{"n_layer": 15, "d_model": 160, "n_head": 2, "n_kv_head": 2, "head_dim": 64, "d_mlp": 448, "vocab_size": 761, "activation": "swiglu", "norm": "layernorm", "norm_place": "pre", "norm_eps": 1e-05, "positions": "rope", "rope_base": 10000.0, "rope_fraction": 1.0, "qk_norm": true, "attn_scale": 0.196, "bias": "none", "tie_embeddings": false, "parallel_block": false, "init": "normal", "init_std_qkv": 0.0395, "init_std_o": 0.00807, "init_std_up": 0.0395, "init_std_down": 0.00431, "optimizer": "muon", "lr": 0.00379, "lr_mult_o": 3.0, "lr_mult_down": 2.0, "beta1": 0.93, "lr_head": 0.00979, "grad_clip": 0.5, "warmup_steps": 126, "schedule": "wsd", "decay_fraction": 0.832, "decay_shape": "sqrt", "final_lr_fraction": 0.1, "batch_tokens": 65536, "seq_len": 1024, "doc_mask": false, "z_loss": 1e-05, "train_tokens": 359000000, "steps": 5478, "dataset": "wikipedia_en"}
MLP neurons of a small language model. Each row is named by its layer, matrix (gate and up: input weights) and neuron, and shows model dimensions 0-159. Each number is 500 + 25 x the weight over its row's rms, rounded and kept within 0 to 999. Numbers have three digits each. A neuron's up and down rows have the sign that makes its largest values positive.
Before each neuron's rows, "fires on" lists the tokens most often at its 100 highest values on Wikipedia text that the model never trained on.

fires on: "ed", "ro", "s", "ent"
L5.gate425:522528521449504481484473456465494479485560529484473505524524458522466556499537528512530525480486484538505494469508460507510493483494517469460452524482549522499464528445490497532520488465498497509498525478489550524479538509500547518469578511500541544491481476521507475522482508494473530503492524493506481483480493503500502466487506527504533470507474473503485467493502509484521514515474520491474487498511449511517514514455479507460489469533485519525513490527505510527491464501477497
L5.up425:479495515503460476474496502498492514524503516504456491470561511511502544534507543549523472490518480444478530480472436514513490468532512512468532487512466478544484520482530460498506495495479502529493512463508514466499482497461505501509507492502467527481470514472532516540511510450499483559457496522459491506526475503490460490499530518517494496455502482563534460469484495520524539555455520502511485497486522482505505515533503509516473498557468498505511491512492483511482503484480497

fires on: " from", "at", "a", " of", "ame"
L10.gate149:481483485489466498481486483540529505507492482518494497517529489520524532518489527502521487502521485522498499447538473499535520481502487515478489496491541475483508445511467490555481529450498486483495493482485503540484499509532516489534472487481529500462501476485510524494538506487500500484531522492498468514480491525494498476498460479498509530453567516544518542495529476456526495510517538527472524505526514474538523449437475514521521528494506495546524513466540456503440502462467513
L10.up149:445497518500476518458531534500492484513541523553499549526526538480511519488505508503513475509526501495535472470482523542472468512527469550479460509508499473503532473500527503480489504502516535490457485517526485463510463515535477475521481463505432498530526528505518468492553434479517455507502497542471522476508516530519498497508498464463532523542520502480510495470506544453486450485475499514496500529508496501482482479473523471519504489505477487509498521514497523508514475529494518

fires on: "en", "an", "n", ".\n\n", "l", "il"
L8.gate284:482476513506509550501532506500522496479446489499491511467489456508517538492505506541517485467498451503502469488515503497486538480548492481468497485516497516510473549485531497489484552489472474493552534479506497497531547478445493499514508506472516499557546521515531504512452491512456511529464486537502498509510514498533511498477517469438495514494518489533459539505517513483526516487497493479498470520516507464533482471468528505480449532448519456525464531492510512502509524495518473
L8.up284:495541513474527495479503523480552505441513561469484493520503495503535526477493535515535513469465508499531521509507560486482507477505532495515516513535473511459495483518469508546513516516508482538478497506473470507541488542518506505479504523501464475498539476478508476472501514451466505471525416472525534501450505492508500534473464481467494519518494490468509482517507494487510464536505525519488492533490516491507485485513517469460531539447480546525489499480502487488489468498482482

fires on: ".", "\""
L12.gate199:521493548501517509460497503483498503510477511532508450523480452508504481512530530471469519517556456468564482528510508506487522496520459497527522520477463491497524555501468518480515540500491512512492532510528531495491478534461516469513538491506527462528480509485496454466516492488514512464486500501498518516453461457535496490504447546496503466467544501485515500508531460532517471498498491464486462539493509493558513502481508484482476505456488488515523511531488492495525509475491463
L12.up199:505501494509498498486550523465488495468507484521543491502469509517460462514476523477499501475487480513471485521463473496478520474487487520577506536474531467482512520514474488500505530524497514465525479500518488485510504519527538494485546459500509502457509502548516513462485479482479501475511506502486482493511534478506505507527480522486484551478524450434476505541544515543520521532456471438520474523509508499480488486526497517515520527526517504510492469478462518561461518470513479

fires on: "t", "y", "in", "un", " t", "m"
L5.gate162:468488482483510518508519477512499468511481512486507448484508469544520475494497512459486498509469493487541494468455507489475473504532486513509459479489512466548530426499478529535512479492496494495502474484507508505493512519454511471492519464519482544534468513463497527477473521498492469539533528536485510479486516519446532526491506491515503533504499485523473483516503514557484510490531529468517527531473529474525485442530516538474539502480514470482465536544511486537490526527529514
L5.up162:508531513506488529535518523510504520485461477526475522448519494487503511449477494432498528510461472488472519535497492547492499506540517506513497514460520524498527526521489507436490495498491472501528513509483517547557510524483530532461499486480520489493491537481498488470507494512495525543502466512511510511437484525514484494467498524493467573487520458530500521539507483482484481465507517503482519497530506491455464514478544527526488480530466479434486511504486494514504505507491532

fires on: "r", "ed", "u", "e", "t"
L10.gate335:530498484507506515502484484518502489511486509477503510495496513554539510483461490521441477457481484511543513525514473508473475482491486537519527490451484494485514507548489584521520489476500466529480507473492496482552516459510491515537517486546488576455520515525480499509466505477484498542497529479531451470480484520473503475486490502489531521456529471508467556513475518490508526526485537476484484459460489476506478495516521500497504472501531504485498511503509502481499536461528477
L10.up335:476481528523496517501526494545497527531466522540547567505461490491476488513470480469496505482483498502473536454528470475472494511520444509488508534473496469550472480510525484491480515479485498448493502510458512440518482575492509485476476492510523492511485500498501490479471503550507480456490524480502495463521491500525525518471525502512446506499488459529500481498485503480539489529531472534527492464494505477545497519508539510487502536542504499540510525508499472460489486501515521

fires on: " in", "ut", "et"
L10.gate14:515522494466526474500485482509489497503463511546505542492506496462506516502502525532520469505506465495489473428502511504483497513523488452501525523507487520495504551472529524520539526499552456497513503504539537504482476507516515499531495472427515514509508461535508522504505483479491446522526508513463498514514495480529483505479489497454476501475540498486522534440481521508463505511514482525510516543493458466455517536475520494536505516511506489439496522498505519490525464466448478
L10.up14:516538508492496507501480491497503476453482501515500503516464518489521443524504483496530496499477507464496457450523524503482448498483486554538540530515485526541505502478487503485491503528558522478462482469505494524508467497515484490550520463504508504555489519509567482456499503472466470521478470505484504499491520468486503455527442497546512461501506526524509540536507475501476487519463509518480484483535549502497522496498540462529521456512533505497506462498501483510516486472489503

fires on: "al", "s", "as", "ase", "ec", "id"
L3.gate223:494496476493464485484507522489532479503532492451449491537491503463475542530557482513458433526522476484480486500486518510523536504468531480542458536541501464522535493482475549504456493507529507497470480508497517521511511477480473482533519467519514512490467523491516521472453496501488463496527488514466531497511493504458504521531525478502520514545492504469484517498480477537484534487480528454461515487500502506485514510490505483520482506519496520480529511501487480466472479583522501
L3.up223:482539487488508537496477475524495459517503489478521525477490480494419487529497470486503479537498488480503500524499536501455511433463484536520478528471455530496502510465464504506522492477523544512535515488518509516494523507493528500510523495504494442507490501473515518473485516580521511511506490487511511494517506485511540516479530511487512459499495498484491506559483534530467485494527512502538477436542512501505507477511485554480497485458489527525458465482496524521487470529488467

fires on: "up", "er", "all", "h", "form"
L5.gate17:507501528480455512532499520542529503513486505488486492501471552514546524479518500483509490518541536518485443443494481506508497571469488503499515506526464516483512527480503512529463516504477518522492515541518502542537505503504464466543488477488522511501443469517452450475497510533505486520560495504480508450539497482499492485511490484488531453463503460492502499491494468475472514478505514472492501526536482478495494535514531478522516502505488545471498471541501510524473467469518515
L5.up17:521453473483512512529512514487503486488473488475479514468497560540439502517531526472547531496485517467529495481510518479524489437458492476468546479472475527517536511467526506512524466508506465474478517477523559506530484537515497532526493539505528482501510510500498450509492500496491441496516464517472516525536526511495547507502526482451487497510485508495475496472548482455486511502502497495530482481516500501513568500531533513497525495516455482505515506513507505502508464498481470

fires on: "ag", "ace", "ue", " ag"
L5.gate373:485525514513496477506503498526525515495524479488483470520520476444473490515476440509557478466526496522470484480471518515486518477487497523525528515475457476502511488522531500537511490538530493484496512492498424486513481453522472518518485503498477465565473457481489494504518522451487511512525526529532555485480491495510534512490542493529506513447503505510534483528520533486550507506527449525494516501487503494476477519488468518525501475532517479503499502493502517463503490425508524
L5.up373:533479532498524500516471486533525496502513497543508475454526523515497492518476500475544561450483481496527483461489505512540485472511530451547468512500464523541498498494473470473518487496474533499481517479479504487518462493555505524501505458546509497469479492529495445532487504475497525511539501486514489489490514498519495506453531489470533515480495463515470491489468520527514519489497497523512512483464468548470488525467496465550486460514517528499491490525558466460516511472497497

fires on: ".\n\n", "."
L5.gate14:464517494513503552488507505454493519495494519508535489501472503531489514524538463485541482457500461522494472476474474499493461505520512512518479518459523501516521558495515499503489501501493500465498510488482516533530499509499494497520493472532516496528461537483473513493500490453519528467502527467513468510515483482532484459504498516476533505510541507457457473532539533521511477442457535536441549474523506453534512488519514464500518495470529489509443509485481546514494480481509525
L5.up14:460520505511481534457506475456483509507529511530460492523461509530518506540495511503521501448478507516505468508475488507485447522503504517555519506474514487518497489504545514484489504492485511468533486506454473509536484518508460467529531502493542467506505501487498505492458545481535509477508507527553492469509507486504516468508483475477529515490505519479442476520543493509480493485496540517444478472529504483492542515526526494500511518491515465494433517543468525530502504444523458

fires on: "p", ":", ",", " comp", "ee"
L2.gate283:534507515458475490493522520490511455500508510495540516498453502469479489503514510492459505482508514536519464470525497519520553472475509423543462532527497511545511470478470547490496473544539513531506494477474485509501510519535491527491533478527506536479433530523528503480530514484478490516523506499538491469495475499461474505534487514488524507536441461491474527507475519467507497494484464506491516504528516509503487514528494569460515506498505499516500497486479495469472461486496525
L2.up283:506532531523490517507519507557510459474495505532544460561526537458482491506473508488504480474506496535546501507518469523467493529470487475518492537493442532509507460491492496514502533483499497529526495510537500478496522505598446502477465497533457500486467487534524481498496536502495528478515468528489502443495446493500522510470520526513472505484450475490501491533505479490510466491495463540504476503503510473516502492522483497510502506504471497510447511522484511497500502469512518

fires on: "y", "ch", " ch", "h", "r"
L7.gate60:485461540495523486492510479475500481483489541499493509474531514542500508508507514554452514517534503499474464509514510503504499491443524510553530476433501491523501500506483471516517503535461514477500505522512565426502455510472510504506503467462519487505480496494494518491528513535540510519472510493495549484463514508507484462507483456503513503514463478529498486536487486519474532461534516495492518488527468531518560470481481478468480486546521476531471515473462494496476506504506478
L7.up60:506471511505502529472493446469525498527455488478510527495536471461502518522521491510526493490484515543508477473489531492487536529482474523525495461461502488493455506495520465498521545489483476494521495494519481491517460495554478460489494526461517495496553455500494509511528518516516468492521499492545473526522516477491461449554516504498533464457495514485537465487520449497506500530511505541570524506493486516502472490549476516512486481495499496553495528477515496452496512519509511

fires on: "ound", "il", "es", "ill", "ce", "ies"
L5.gate350:488489497468530522498519508484524489514471473509553463465486504534528497457502525487510502513521500477528468500514509526512538518494552445490527508503566507498537541457524508516448494486478495490523507520485491480512503500525504492481531534521490527501476489517457481530484481521493526453496461513492447500507530530506535457472487481536496486524536465485464560479500514508474533497496499542543521522510458543519503509490504481449492466487493506515478466500495520486483438493508517
L5.up350:513490477516481538523485528510534497488504542483521489489499535441499487504520478488527519518533509481492517475494557518506548510518481525529504466491537514531496486530473492507477498527528495558515524505523475490510487463477507471526510505506447498478521472442497492503502488526501535483491521491490491474485483543512501534481545456487491502538500491525536483479467484495490546532467483504469461505490479487506542466509454501500505559530531452524488515496491493495454467489444448

fires on: "p", "l", "ff", "om", ":"
L2.gate125:481502551478513497512462482469504494487503521475509472471473526497488499526451503522478517540507483489472504488537476469520528518488477469481471517485499479481455515497496509486505497564524510526504480520524512490509521470548495539495551489480540515488463514490557498501491527574489460471521511523526494509489467489510528477465479497460523541537442460526503469458520482489492501446524522512474487486525515521498491526469478504451489511462485514537513511494488470521535516512519518
L2.up125:512500495489480465501509513444498503475535500488512531547498513530489526444534529473487501503510490525506489530454475517531528474514524443531457490518504509497491470502490506473495505518522454523494491503482456531529490497550500492522479500502471555480532508488509541532476491515478539498539508490502487463502468484488495513505473486528472504492501497502508497515509409514484521493516443468526520551535463452459513529493470539501496506508480478511481488494485521531519502550521525

fires on: "op", "p", "ac", " |\n\n", "or", "aw"
L3.gate366:535514488501502527513496473505503498462489514514513474491545529499499468509467493507475511506465487534477513521522556476498504500509463486482503514503478503477520522529494500507509487495503483521484524492523518488482500536526516499482516510526478430541518575509485486502513491492460516413448502465500466498511485498509505503487491483479475518509448508499492485487509482497464506502550513507533491496473504486532512526546488548449475514429471464499512489467510513498475536551525565
L3.up366:526514507485495535472527524509529502521491479510532473468526509520504485488518495504494448490486489556516529500489498486485488512479442525483461494482488507486490486502531499542490502495488495461496500518524488463505523464499504535471489491510480438498528538488478532491510489557470466475445534447508462501518498507501474529499512484486526518508488504457497515465539510488543485540494440514504515529486500508501478531571496456496492519508450482491483501521546489542535534497541528

fires on: "g", "ord", "og", "al", "h", "all"
L4.gate146:491439509483509512513505562507507463461492506486505492473512490448501496471515482508485477470530518538541483489537524501533523494510520520494506489492495564508551458493498504511473531493530501487497522481512558518561507482486499484525499488486484513498477510484474450489484530477499470518510484520519461536493460495530495448507488476566540461476517434505492545506531509526517485448522514478508500477501518522517481508484513544511516487476510517457486494510514468465484483502516516
L4.up146:491485480526531469491481516517505493456451522514473523536516465549499524503521473505495492503514541497475511530496531475471487479451501492550508456516497526478533530523466469487529485542462514512515510488464542492513521511482462504520490520460493503522506502517502515522472510488477525505506440508509492516503521493491504511454515551524497505502452471481486522532529471493457478495528546510532533460505465520489486460453511494507474458507484479496508504440542480524472504514533459

fires on: "s", "es"
L7.gate260:490484538487474513488482531527489497509550459497490523550507502505484541524475520550529489529500464513487448506488479509502532547528507491527487542512479466460528471465491485513480523491508468500506482499502522471533505477542504506495504492497496501552516469524489488499504511528476480507478493530467470499460514506459545514505498451497503545500511499455486471486573522496470513455487477502519532495518496499437518440506468463494475524527463480483495493531481495481545490494519509
L7.up260:516500495483482511466489472501506494536486496476545517506472551533520510503541501514528503494502457466475494514532468490504520462476523546517464454489501493480456530500481524492539518454490522501541437502522507520491517462519459515491476515512481506493562520492515509509507516537472523489567503495472491509492513474481451505509455468444513481527506481470507519527491563500458498503516484487487493490495526498484523536451508533473493537527530490491485472504496525544487488508530504

fires on: "ing", "s", "ed", "d"
L8.gate93:497531485490467517478524522540520500482470490498521523533473534510493559473520515452510489517513505496535492536498523477471502496507518515455499483517520467480492485514472475482516474530516500502518457524510465508476495451477506511495512533492518510548512495501562517497512501492530479498501488466545513462461498490488546525501468487487557531481492499464480482465526518537523508474466526464490538485512505540495487496445530459479439494543506463459480492499512459509478534516523506
L8.up93:483510536461439475526519469527515553522465506507531528467543488508519484530494517480541518499519501513494493530542518451482498525508513462498473487482478524510480515506533473503550535526515497518524462518496517506465496500510466493510473468471453471542507511485526544470491519532448521464480472517464522486467505469516512465464483498511444506480497535492486495490490524502494513495462512520551455481478510529506530503516542513493481515504521485506478529507506531508467469464530493

fires on: "a", "or", "A", "ar", "on", "el"
L3.gate22:467518429529518507510545460476510516469568487459517502526505447524489542476479482501513497506485509459529520497464528504497554519472456488494491504498542475486529492500492488528502514556533488503460506499484571506499535497494485497492520479450518514516482512502454493484511461550508487469509479479528505523502475446497508531482492521485476508508527478498511496475506498489492475488526539518482506470512485487519505503542475494501503542499481492452543518526534519495507472476460487
L3.up22:507537480527497490489518441458533474432487488523482479488521486480533488484506498502491500486515486505524521493482541478510457500473509457473481510488526579543509515535519556513497494491499501529518457471526479506502440502494476465482457543516501425511515482482481495513484550527517506530519508493558514513477495503499508473487537487528491500464497549503471480486513487508484513499538504513522493500497515513542507502507497485527509477508526493469470529530515476522478478519448481

fires on: "st", " /", "ed", "ud", "d", "s"
L5.gate374:548481491475568503504436432468513505494534500477451503537500487512499557462483513487497556465510488526512512546521491530494545510490486483509464474480486484498508498516541512491501499534462504517500516505498479438534525500506518507476549507473536519520541503486494504525495541516513510516524476512538507479442489508458497462521468479497503478496480519428508492513469509488516480516462523500513499503486495488524505484478531517521486480494537455533488484488489494489503470487498504
L5.up374:487559472442494485496504506466448481495529534467504515469525506520493490499514492511495489429525519519519506528497506509531546500517490520477527467478486513515515430483525530485484511481473488514490525503510543532485483508517518533496529461460448523516491512473524487497525556430461531491507553536523514511472496467448530535528469500476490503504511522505505475516496495538496463518509480523508497469524471501494487495504463523496525517519519486495487511506500498448523489467486501

fires on: "o", "ex", "in", "on", "or", "am"
L3.gate386:457551486494485498506516489496506480478516471507513481513480507535515532482476476450469475497508466536484475480499539462530525499519511499527463551526523511516502532470477525576447503519503458520479503530500508575527478483484501502538514513512553501506519502519457478489528509515531508504514469485483505525485488518528529504508506527501459464504520477522472492498463474503479489476469478560482473508502489497531515518494441507469498493521486458495511536483502530464488466508469502
L3.up386:515505481488459471523534508521508449473503491477496463528519519504491531532493480490505515481503507523468560480526469460553522461510534486502510509488552506478487561510481491548483544514530528478499486504497538501528481469485479496480527484509503498482522447484437466491513514511480465509473511517488527485526455507511519500533497458553513482473558508513507492501489521485504487476503508516468481487536505545469488508530476502478492499455495486508471506492551503434513495474486503

fires on: "i", "und", "im", "ow", "ight"
L3.gate303:524497459500484536497488523535481518496564547493534501474513472564492474508522522479524487521495491504524492496510527507513490502445487475504477515473517523493493503505492476469494516497483440514527544497479534511507472532533499504509513541482504509506491501467499497473492515491470494474529501520469498532499508510495509480531442525520461474517482511521457513485532493484455446474467495528478462467503512473511484488482529560452494504498451530544496516503512459440480526535522515
L3.up303:507441481522531484480535479517521530474513474478497490487470493505474489511517459493512485557497541507508487538504513544517477508503463524469523491485460495488509504494526490500490513526482515499485523491499543483509509519522494500530498523508521505522440481522507528432506475530533505446465519491459503486540510495453496458543490516511482478524491507478523532490512511471491480536577501477509496501498483505554476509464542537493523543475482458469477484540488478496521498543497490

fires on: "ed", "ing", "ated", "ther", "w"
L10.gate396:477477520505457459541555478516508526510466474543495514486489525501462514500554562516483485468504487514514472499503452491481463509483485473535542503495509539473524496508477518476467492471465497512511495486506484540507456515539486512551499495514509473472500531463517530470515467505517481556512484482500485501503495484516509519480507501497506527449480501481478533507486449480515492516482504480495481488515507470519489496553438489529532443498482556513479534487519495524526538511480509
L10.up396:540526508482495494499451481457501488532515485509498528472492484489570508453460547473517443464506487516516514545524451503518493539452479493542506481455484531549483491518512517498522495509524521490497533538487492501479527487519527553502521483481464495500506537523523519491466502488451499535509489446462528511537530487467495505518508535467516481495479488486508520481487500481508519467458508500532510453470524493501474494487520480531511511525461507475492490492476556488490505505491492

fires on: " m", " f", "l", " pl", ".", ":"
L10.gate286:489495532492492480501462524522507509498496434523522486457488491498588522489505483481517482505467512467570521487508474516485471535496492501502557521478503499484494448504506522530484482493466547507495516516543503541512506512529471493510510503479509500541491478500481532472546475485499513502483495502475468505518490491480539470520484497468532540479483490518492531506477473522526481461501515484448536455533505452491500514472515461452508496548530485490518486507492523515536463510501533
L10.up286:522506521489462490545491530486495489509517505510563492499510501491548540492510490562500513502533525500538505486498512467506528516480532521502502499493478512477477464484494514518469461490466515512519500526502516501530497509490503483505534483470528498505503468463502553500475482481464457494484520510510497506502507511551466470474451449470471528531518480543438445496456546483511463529484520494443520504493473482499511481501467471534526570510532497505509486515524522509476507533501503

fires on: "and", "er", "amp", "aw", "op", "it"
L3.gate281:545494496503511548497491478531507534461501503504522501502495511509526441491478512503503537481507491520480475474518515470515513523517448474482480497475497500504485499501494483492498509488493531461517509481465557486450475492582526550468460522527496486470506500481478509475496481481484503461509498535498475577566467521521486492462519478506512485510489503539492516556473513507481516495505490536501474520518488473494461533515442489492488493449554508518488533511509489490512515506510526
L3.up281:488446486500458517530545488474502499512537512508508506467480552462490497513463516507474555509505416496520503467524499482500470519526500506498517507487524463513548470537519563513518476514491493471527515567539502457495514460547522488511509470495481493568515488494497517495539458492486498479488501500507501522495495485511515505502530515481504500490520512491462509488499463502474492506509474524475470527443504513509493552487481496485471485495494486486496498549533484496464547481465507

fires on: ".", " |\n"
L10.gate205:530474480509514519462512474460510534499481528540490475488428521493478499486516494479520521500520506450509479504526504469479513519511496543484507479462519452500517480512499515498532484527484522488528468486482560499482500521504501472496520549502474496512505505537476510482583453472461528509484484475506503487521511515512517524534480538492532500420527541507512508507499471478534453510441514463518490539500487482527490502494515498504466494480500456527497488491503497538515518526509471
L10.up205:493505484478454514488518528469467504501495487551489450530439498527543552517500492497491485434495541487518457498517496544434466495485475486504503511479503520478484501497473484500527488555488491488525514489517508519512478527501543498519490505477507515536531470488470516536492477479513469425514495484512493522534499522543508477506463501438524489515536507503521445512488530501488473503482500483536533511484524480480508520555514482503496488489524507513504496557471483520491503501519505

fires on: "are", "ound", "wo", "oin", "ce"
L5.gate157:514492519498518459521475511454550488486488477500507489515478511478497504480524498498500497481517496488484531476495553507490504542505563495489516510466509498502533471456523482526486479498521545490528483490476471514531482504545467485489495482509487529507499519507465476521444520507539542503490521489517490519479485496488558470485456486458499476523459531438499525473505484514512503503536518571480506488504535521537499473503497459503523472464494511512468521511485492563503515425505486
L5.up157:502534534482474504487503505526482483516491506478512470449499509515459493480506491530529500522518475468511524510470485479479512565506490515487476507465516498539489479502502492518473466510494498490507466513506528528523509494538551476497451495490479476471523507475497470512498503492512509488532533483512512524485536542530558527500474520543466482517474449515508550507547451486518473470459465495545490526467484475468516500501474512525503463546430509488497486511524488516456468481474474

fires on: "n", "le", "en", "ter", " in", " f"
L7.gate375:491521517510495522530526486478494496469490510515473505474475478487523511493473499511485493512505490476511492511484515535544540499498546487505471523512461466508502524454512490500439482479482508492501475490507465491493523512505475550559521506491499561498549537523548487463455490496510527527479476523508508497527511468485470543490543519495495508453475497511456535464485533519528512527475453435467513504515512503466525499500487466488490526560501450507505496467508494482511525490461532
L7.up375:536551527462505494456527480504497520451487542429459472510483489511484470537527506454535484465507489485496488499484496554514477504517526518463523511495495507516468499485464479484505484499511554497535531440497461512487495538513522502494478521518488480516513480480529484479482505529483482534493460485514513526521476478499500550485503549458507463527463451526518499471498527503516530484534485487490550512496526543509521487524514498482506482493532507492495515536531475490525464528493483

fires on: "os", "d", "om", "r", "h"
L7.gate294:494497508488507547467505506490505469489534521524513517467494513507516459533498523482432473451524500517492473551504564532520548451513494472497518519507494466468508461513497505527532523517475482466551513497466499472504512514523537460505499457496522491486495489515474487478531537487500503501526486532529516494486485489479511522551497532477523491490482499515481480482455544528527550505490503443482504532549513489496523461508484484497493510503489491484475498490456538448518479476510534
L7.up294:472558508471516500502502546507507519475426534490533518491565450527516523518534488499520515460517481477524481511486506521518481504483500545508502528464549494488464491485486507475513518510508539458500513519484530497504520489533469499479471517533478511504505448500488516534491475508462508510494500475524491520493526495506471477502476492467520470520482510501478470499505499454518509531508500516525517451540504535559494496457450487501502502507427453501499502530472508514510526461487523

fires on: "ir", "u", "e", "her", "ub", "g"
L5.gate28:514506529546529481515556500499475558506486476510481506496542512475523494480482491497513484514525464491501521497500491499494474488530563490529569460489495491471536541499557523532512462524483470493437491488507490539509476494501490525525461521524470500486516493518540515510486483478522531520487496460500509516503540503467495474509489499501513517493496512443453504473501501503437498510474496486465530468535478453477524486474526527508458523470522488511500519518495545461489526507481503
L5.up28:521520535551508525470486524539487473479485506454483465475524472546476483506493475518534523480468492584488550528508502481488531479529499483511535490484543489545537501525548482523492478494505503521487517543489511496471503522460490507527469508505529453511511491481514520517472509491445540492467511486469515504480510554497512513506476463487512525528492483518478504481520466536470460484470489515522461512513475486461506475498519514528484523520478489469497474488472514471530461502508476

fires on: "t", "in", "re", "m", "over"
L5.gate332:507495500479513503519506535528495502464452482517488511474526495544519505494486481478521490500517490499499541475490510472514487502467483477512514460497526525535531460489527510469509501532472507548499468464492492479514444535481509499479515480481504449537474473480504502495518494510506452465506503556488488501447488501483486499508498581512526518529525505524536536525515494486511507541516507511511512493459514457509498450541517508486500501483478442465496541461521538512493504468571522
L5.up332:524484500506479506484503490458490505466566471506474449493501474514488511513472471511520527499493492495534481477490526536504487509551498496483504526478510498526481471530519507464487491501507489470492466468526484514473492498536532556482548513517493498500487523501529535444536492459511536486479490520431511526513479503453501460526481504492511516511514503528503457552492517535513458519539479504529498529500490454488531468491513547485477516476511519438544493467497500548509509481509517

fires on: " that", ",", "en", "ough", "ly", "n"
L8.gate252:535548464517470458506506498474519501483533522468497487440532509503503488482473511489490500505481521509529502528488546486512536488460489505509520490500500490496499504507528505492470525499495494519492481497496557532534517499523497509501538463488478496443482497488504492452491492483498467554508527484546526499422556506498546513491467538495562529486477479474473493482485514502505556533521512473468498483502540492505519543494501455505520541462479507469493528474478538495510509484495539
L8.up252:546529444501500482514507457500538526479504532460494477522494537510509470537497539485496489466524488467500491500529508523484495521518502490465490487464461524537519513483544521472478525521554520459485460485516485500522504464493493479470515498519503455485517506490481510485492500499531507431490483453473507512466513534521481496525475527477502518508479474522487541503447487510513513505512504510478531456513545514514535525485494513468479531500542498478538497507511508457489434509559517

fires on: "ed", "orn", "ied", "ion", "ing", " G"
L10.gate128:501523468471489538526516498527520529516516493571524517499513487526464498516504505542524516484462488502492496513482443459532478551496486467495472511504553459476452516512508506515494485464508532484496504489492491515476491478447504541464535483540469489477503507507482474505498461527499507534470512489488490544489502482519481484517523501511477446488453492479498513506515511510518510526479479497479470507561502531499463416503460510490487474539509515509472488522524522529505511519491549
L10.up128:491498485485529501492496521467498476482483483521504511497472507481547546510510495465445487517479514512518522491520467461532442454508532505534536515469532513499543470506528537467473502535474450512532503469494514498508504495494480503508503482526492536427479516515505502515486483470539513487549532498500471492515539506519471492505497516505505533491475482501522515474496532525503531428459474510493550502459497536522464508494501500497491457547520512488482492487465469527527498481470545

fires on: "ound", "it", "\n", "ot", "ad"
L3.gate427:514441469503527486488526474489495498488474485482524488520490485513462497524483529475537496495520486459521503494500502441462525494509459525474509500495542494467481518513486469504481523519478478501433512504452486498489459528481499507517478479490494486522492521451496491479510533558472544521542508475526494532502482512500535484532506496518487457503533504540540519507511466509508526530455519464542527476512497516531503495515541475506521551537515477500539523469541497515489443517483528
L3.up427:477552510514486492468506447489503523526504505512481465502474506477478541471511521513507488487476531463458555501508504514468535532479515489495488505520508524496498476485471504532473529525484489495491497509500531464479498493518485507486495491489517506570461561519492504499514519516542498491503462509462498502533504506507511474496473447504504492505508491507548485460495509486466481510480521510512485469439496544479498523456468529485549504510526486502537498460512502484516486606462494

fires on: "se", "ing", " first", "ame", "\"", "t"
L8.gate9:500511521508492488476473486498509497520484473519523542503483458450499469506523491515463518490498501519487499520551496504483511564533480489473511507501498471496525506505552522451552498505489475509490479497508523513577444539463515535524518487494510494487500489468456487524487488531499490485543494466473544513461482467496525507469486508461508535514499516500502510461529473489530452465547513496492475517519506518502475469458477480508557545468484491473478507507486524509458512476486471
L8.up9:469450494474531464496479501486508523521499486509513463454487530518498462504451480550474457499517483499505506523540488532465544533518480507522497516503484489524541481518500481459485516485469506481473494505502452537541533506524502536533490507499513475512506472490525481554524507481471503486482524555499461490514526520509517511508481506540511481469519480481498474526486487549515561473534499489485511520516500531514449527495430480491512517512453482481535525496526465521487484509499470

fires on: "e", "it", "s", "ig", "ed"
L10.gate153:512488519497522531490471460543523535519502553495510489490512520539513475476479504479484546508514508524466475487474547457467519488538462512506519510517503522492492520514513537491490505476502448526482502495474552469498512493507480475528516532536531533469488516502513522517509505489508463483489506485436532511531451472535478516488514483503500509476490472499468482494465473478511478476472565497523466469549530476504538498537479489467445496490489527505516504497522532480440509472486506
L10.up153:496516553496500506519498504496474529498523529529488551437509472488499498537494522515582497524452471469522484460504521515493489504512489490517483465526442476492463498527460481484486497459521520512519516508480517470510477497489498509514465476533514465502487505537486532499564476495503498484534477475500474524475513474500483476533509537492478504476472476512508512468471518512518498509527516477530461492512487518528464458501514525522503547491460515510511538565524477493513512518557495

fires on: " by", " on", "==\n", "==\n\n", " from", " of"
L10.gate299:494506519506528555445483513555489518487476510524502506535429533452482478481493526481508495515488514534485528477511504478517489495481514529506493494516509492505501507520532505499501506503518495504538489508489540530517464501515498490499515481507513457468559500477516484513559458502500507491548526501500471530489487504509481486521411518526539511453513536508470499475498472488476476476471544482531525489482436513473499464481530486483497510512528496504514530549540505485495483450480488
L10.up299:515496518501493509456514506519490550475522451505484478525518504469462526467554459488537464491524491488503470507501502523512526476497486505521504508484486481436476521506515520517494539575502518480474485469565465528466475513516502509503483471490512467525498523469507495473509496487489519480504530492522517482548484489471496460500486440527504518575488509513491499474506503512475544528485481464518511502529527516501514488533490516479496490522505481526550494474453465508506487538510452